config = dict(
    n_layer=10,
    d_model=576,
    n_kv_head=6,
    d_mlp=1536,
    positions='rope',
    rope_fraction=0.25,
    decay_shape='linear',
    doc_mask=True,
)
MLP neurons of a small language model. Each row is named by its layer, matrix (gate and up: input weights) and neuron, and shows model dimensions 160-255. Each number is 128 + 32 x the weight over its row's rms, rounded and kept within 0 to 255. A neuron's up and down rows have the sign that makes its largest values positive.
Before each neuron's rows, "fires on" lists the tokens most often at its 100 highest values on Wikipedia text that the model never trained on.

fires on: " ", "–"
L7.gate460 [ 98  92 141 130 170 112 114 158 165 127 163 152 125 121 103  84 105  61 147 165 134 108 159 137  62 108 167 151 139 150 123  88  97 173  35 123 162 104 153 132 126 109 162  52 137 142 137 133 103 152 176 159  81 157 148 110  50 148 148 127 167  99  81 137 111 139  97 165  99  79  67 173 148 119 115 126 140 119  77 144 175 144 157 163  86 137  82 124 118 115 106 103 138 144 115  67]
L7.up460 [ 78 144 142 109  91 180 170 100 152 102 128 151 118 156 140  84 120 115 102 149 140  87  83 193 143 120 124 135 114 112 137  82 172  48 118  75 125 132 140 150 185 137 102 118 157 140 197 171 130 155 131 130 138 209 159 143  99  93  98 131 127 130 103 179  98 191 140  76 106 156 132 146 144 139 157 173  52 125 132 123 132 194  67  86 109 106 151 156 137  89 134 125 108  73 149 128]

fires on: " that", " because", ","
L6.gate1135 [112 171 120 119 118 120 102 138 170 119 152 123 140 113 195 192 127 117 141 157 124 125 169 123 170 102 147 135 106 117 169 102  89 174  68 106  75  92 189  85 154 152  91 130 124  89 109  75 161 159  94 143 127 134 172 184 160 137  95 111 136 153 152 139 123  92 173 172  74 113 123 161 157  99 123 115 106 109 131 112 132 115 118 127 126 168  65 109 119 103 144 107 187  99  89 195]
L6.up1135 [118 103 113 149 160 178 132 127  77 150 155  79 109 187 114 178 182 132  85 141 139 133  76 164  97 114 111 135 143 163 160 191 102 141  83 142 137 178 155 119 161  57 143 127  79  69 119  81  35 127 168 164 118 158 126 144 197  86 116 149 100 132 124 125 160  54 106 210 125 123 159 140  72  69 100 198 166 107 128  65 109 153 114  93 117 129 138 156 103 125  99 142 209  93 117 129]

fires on: " |", " ", "–", " or", "3", " and"
L7.gate273 [152 126 159 136 197 141 117  86 133 121 144  99 108 135  92 100 125 123  91 119 105 170 153  83 122 141  92 109 142 119 192 104  82 121  76  49 114 100 200 159 154 179 124 135  74 127 184 106 108  98 133 106  75 157 118  83  48 157 152 133 113 114  67 149 102  90  89  82 118 149 127 164 151  90 165  96 122 175 138 173 146 129 104 144 110 102 107  70 166 116 123 148 146 161 124  51]
L7.up273 [107 104 145 161  93 146 159 141 105 132 112 160 142  92 126 128 158 117 134 104 111 176 176 105 181 108 112  90 133  66 125  65 156 103 140 119 124  51 114 138 194 184  81 116 158 129 169 129 138 153 116 133 126 142 140  79  69 145 118 175  61 168 129 179 156  48  99 124  77  91 181 136 159  67 132 121 177 116 132  73 134 182 132 132 198 170 142  88  97 171 135 140 205 127  71 143]

fires on: " A", " D", " P", " F", " H", " a"
L3.gate596 [127  90  96 102 107  94 194 111 115 152 117  99 104 122 146 124 113 148 127 104 178 142  69 139 113 160 103 102 154 144 176 145 142 110 179 169 123 101  83  84 172 139 107 108 141 120  88 182 148  99  56 108 151 174 175 146 114 124 157 211  96  54 152 159  82 124 176 105 136  76  99  98  93 127 111 158 151 111 165 162 121 167  99 103  96 131 158 168 122  90  74 151 127 171 128 133]
L3.up596 [ 67  98  63 166 114 143 188  95 177 136 168 106 111  63 159 160 136  92 105 116 121 132 154 123 159 188  99 104  72 105 142 132 173 109 149 182 146 142 109 107 123 108 108 114 147 187 120 123 129 138 126 108 129 146 147 127 104 132 158 118  75  83 176 174  79 137  54 143 153 151 109  93 136  72 138 123 116  46 134 129 176 140 119 109 113 172 125  91 113 130  98 173  96 132  90 118]

fires on: "N", "^{", " May", "-", " in", " July"
L3.gate1247 [ 71 139 123 126 102 144 145  87 111 157 158 111 115  94 111 141 180 127 106 123 174 109 119 202 141 108 166 123 136 139 167 142 176  84 103 154 113 140  83 156 154 132 103  68 126 148 128 196 109 118 149 182  65 154  73 111 140 132  73 169 101 165 103 139 114 129 128  91 157 127 111  90 113 142 140 162  90 110 164 151 184 160 161  73 128 110 170 135  98 120 124 202 107 144 162  67]
L3.up1247 [ 74  35 129 130 132  85 129 142  91 104 154  71 160  97 144 119 177 132 189 152 119  81  81 152 143 146  81 155 102 142 112 180 143 165 141 157 179 114 112 178 122 140  81 179 145  95 114 141 146 127 174  80 138 169 107 124 156 143 159 177 160 124 125 137  37  98 155 136 139 112  98 129 118 139 130 157 172 130 121 120  96 137  97 130 179 139 139  72  73 113 127 138 103 196 181  75]

fires on: " R", " el", " RUS", "abb", " r"
L3.gate851 [118 193  88 123 112 105 133  89 152 174  93  49 102 165  66 119 193 168 179  90 137 103 102 101 189  98 152 158 104 126  97 136 144 152  97 116 153 116 182 139 123  84 132 168  92 191 146 104 158 160  97 140 101 111  95  95 128  91 149 151 111  89 171 143 163 112 133 107  98 122 112 108  97 109 154 109 117 145  32 108 107 129  83  76 154  98 104 135 180  99 151 154 197 115 143 155]
L3.up851 [ 98 157 109 174 113 136 160 100 167 135 113 118 178 173 181 135 150 151 127 106 120  77 198 150 107 206 123 192 103 105 103 130 123 120 137 114 128  57 163 153 130  95 159  90  90 161 147 184 117 141 178 147 110 100 119 155 184 182 137 104 113  45 117  82 153 134  85  95 147 148 162 138 153  99 114 118 105  87 184 163 136 149 151 165 133 123 153 122 157 149 155 157 154 112 122 124]

fires on: " C", " P", " H", " G"
L6.gate1354 [184  69  79 135  83  81 214  46 131  89  74 141 152 184  92 102 103 105 170 146 132 120 182 140 127 131 127 165 148 109 217 102 157 160 116 171 219 132  58  83 123 120 103 177 126  97 170 134 108 130 107 108  71 140 134 153 126 139 114 154 174 140  73 110 134  83 151 119 153  91 126 109  93 164  98 160  87 166 196 109 110 117  82 172 129 176 135  89 102 139 112 154  91 130 112 154]
L6.up1354 [ 86  87 103 156 165 104 113 113  93  97 149 138  53 122 114 184 161  87 105  98 129 112  68 176 173 155 159 111 121 167 120 131 150 133 146 160 168 137 145 188 149  96  90  65 183  96 162 100 156 114 155  89 108 129 116 128 122 123 131 112 125  81 146 133  24 157 115  83 112 130 123  96 172 106 153 158 103 140 112 154  88 113 111 107 113  85 104 130 165 118 124 139 123  98 137 128]

fires on: " d", " Sch", " Gh", " Rom", ";", " Sw"
L3.gate38 [146 143  92 169 192 108 101 152 167 134 129  65 154 129 117 227 136 141 107 146 156  93 154 127 155 149  96  71 195 184 119 123 136 152 128 125 104 121 123  95  90  74 174 136 134 140 134 140 115 217 105 132 145  62 140 104 131  65 139 168 133 105 134 122  45  86 160  84 103 123  54 181 147 127 119 132 123 152 111 163 107  89 155 148 132 172 141 147 101  86  90 100  96 176 162 149]
L3.up38 [135 128  59 147 124 157 106 100 167 118 120 127 168 140  85 154 145 159 157 163 137 133 158 168 144 157 117 169 119  70 155 126 116  45 119  94  98 123 112 111  56 104  99  98 154 171 111 109 151 175  92 111 107  83 181 185  44 131 177 134 122 110 130 169  83  90 119 182 142 114 126 150 141 167  85  92 104 131 131 136 131 156 158 122 158 116 172 129 180 105 168 126 139  84 109 102]

fires on: " /", "°", "-"
L3.gate294 [108 129 144 117  56 131 121  95  98 115 147 118 148 119 127 159 115 155 123 152 181  64  85 131 101 128 198  56 159 120 159 163 108  87 130 106 182 114  99 123 132 103 106 129 110  70 156 192  86 148 101  88 177 103 144 177 140 107 119 121 119 144  90 106 164 125 156 122  99 123  88  85  96 146  90 228 148 143 115  97 133 148  92  60  81  63 160  92 118 200  97 111 149 124 159  50]
L3.up294 [119 105 132 142 132  95 183  79 114 176 132 119 148 115 103  89  74 143 193 107 120  97 134 146 138 135 135 124 187 151 156 178  96 120  85 182 132 107  94 123 114 114 108 138 168 129 148 173 121 134  86 103 107 184 112 168 138 156 118 147 164 129 121 103 106 117 128 114 159 134 177  72 112 123 144 175  55 157 129  44 111 112 109 176 123 138 142 137 128 120 118 152 123 163 127 139]

fires on: "0", ","
L6.gate703 [129  77 148 128 128 170 112 128 156 149 135 143 129 150 134 132 121 131 144 161 112 165 176 160 188 114 178  98 103  57 124 156 116 170  50 145 138 127 114  66 178 141  99 114 166 140  55 100 156  97 117 161 129 164 175 151 121 137 157 149 158 108 114 119 142 167 158 200 122  96 137 163 113 155 158  93 154 149  67 120  81 187 112 112 152 120 181 172 154 110  94 154 169  79  86 159]
L6.up703 [109  96 104 113 194 144 150 129 115 162 110 135 204 215 120 126 108 166 149  40 107 113 174 153  96  95 113 157 183 154 179 122 141 147  69 105 182 109 152 114 151 103 165 121 143 132 148 123 127 170 148 170  97 129  42 162 131 128 127 110 127  97 108 151 147  80 171 161 145 100 122 148 152 162 172 152 119 136  63 105 133  78 136 140 154 137 180 156 153  93 118 170 188 100 135 186]

fires on: " in", " near", ",", "er", " of", "a"
L3.gate117 [191 157 170 155 193 145  78 178 132 133 138 172  78 160 103 136 159 122 192 122  62  98 136 168 189 151 114 185 139  81  58 183 159 160 112 126 136 183 115  77 189 114 131 106 140  91  88 125 136 143 152 128 152 123 209 133 173 121 160 179  74  70 127 136 128 116 147 109 146 129 140  82  74  83  94 148 133 116  41 124 111 160 120 153 112 127 119  82 173 156 150 141 124 148 150  95]
L3.up117 [143  99 117 178 105 101 143 149 100  56 121 118 121 185  84  94 187 140 122  78 108 115 105 124 176 138 129 151 167 110 103 150 115 114 129  57 154 160 105 149 144 142  96 159  79 156 178  94 150 142  97 135  99 170  87 156 166 105 146  65 155 117 183 114 163 167 124 135 188  64 134 135 138 154 159 138 112  79  75 102 149 111 119 130 112 114 174 131 148 168  94 134 158 125 132  86]

fires on: "2", " ", "–", ":"
L7.gate437 [ 92 110 137  85 126 101  61 101 121 122 146 139  93  98 116 118  93 188 134 137 147 134 163  92  68 139  85 105 129 109 167  69  90 184  93 168 155  90  75 124 182 118 126 167 143 112 185  96 117 120 115 176  62 165 132  94  82 128 124 111 146 138 153  92  92 163 103  84 118 136 139 169 165 120  78 134 133 124 134 129 157 126 111 173 125 132 155 136 130 108  92 121  70 105  79 126]
L7.up437 [ 83  97 147 156 123 139 156 153 106  93 148 156  81 106  93 152 122  96  70 120 126 169 121  96 121 112 158  70 110  72 157 141  74 147  79 163 146 138 134 104 130 126  99 123 130 133  92 159 150 130  87 139 133 117 142 161  78  60  98 137 153 129 153 148 197 150 148  96 145 143 147  98 149 204  97 117 181 163  77 100 136 133 148 134  85 172  88 122 137 149  95 117 156 117 105 104]

fires on: "\n", "0", "-", "u", "uk", " F"
L6.gate412 [135  96 110 120  98 126 128 184 153 135 147 168  99 140 132  75  96  82 119 101 107 110  66 142 124 121 184 130 171 109 210 115  76 119 139  97 214  74  93 110 106 104 127  99 131 149 150 168 192 206 114 123 189 151 140 135  72  73 163 200 145 121 130 158 114 146  88 121 143 111 126 121 113  92 157 119 148 136  65 157  91  70 155 117 123 148 117 166 117 147  87 107 125 177 187  89]
L6.up412 [152 119 172 223 155 175 175 107 178  83 120 162 149 123  81 139 112  93 147 160  68  79 176 112  79 158 145  79 145 181 249 124 182 113 119 135 133  81 186 148 160 148 146 130 122 176 178 139 146 125 119  82  91 158 158 117 155 160  53 124 151 120 146 106 109 129 120 110 154 121 201  80 135 105 100 143 135  79 131  99  90 106 140 193 136 198 131 127  81 158 165  88 110 105 122 198]

fires on: " R"
L3.gate886 [107 179 112  99  77 121 126 131  44 158 145  41  63  73  88 125 120 150 160  94 157 110  78 142 117  89 110 122 147 158 166 133 162 135 115 141 181 153 107 143 179 137 151 112 139 143 143 102 169 105  65 103  81 102 100 164 129 129 194 170 113 139 135 130 112 155  97 128 128 136 152 114  76 127 110 133 126 132 115 193 173 130 136  97 139 123  96 134 149 101 136 126 121 123 145 167]
L3.up886 [ 83 132 143 182 126 150 106 144 106  77  71 117 125 128 171 119 145  83  63 107 171 140 163 163 108 149 143 178 173 151 158 111 129 169 131 134 185  50 124 120 113 104 140 109 124 166 150 175 132 118 156  81 104 120 135 142  82 143  96 155 130 142 166 140 125 166 127  63 154 103 136 133 128 103 124 123 140 145 192 127 105 119 153  88 119 100 155 131 131  95  70  73  74 155 135 130]

fires on: " ", "–", " U"
L6.gate732 [207 112 130  86 164 108  77 101 104  96  61 140 117 123  44 111 152  95 154 152 179 199 131 141 144 110  98 144 136 123 116  67 158  62  75  93 135 124 166 137 102 129 113 185 125 122 108 162 146 126 114 147  86 126 106 127 105 144 155  96 104 129  98 124 145 156 145 109 141 117 114  90 141  74 125 151 100 124  94 112  99 157 116 184  81 106 111 166 167 124 154 170  89  75 116  51]
L6.up732 [ 86 112 200 116 129 119 137  70 136 155 150 171  93 131  94 139 115 122  81 181 118 132 156  85 154  93 192 125 115  80 121 177 157  89 156 112 100 126  60 126 170  85 116 149 144 137 198  86 118  93 171  79 132 174 124 149 115 121 159 133 133 126 110 159 116 150  73 136 121 116 147 105 151 107  88 133 117 167  77  81 150 158 165 165 123 157 113 128 162 116 109 166 121 131 122 150]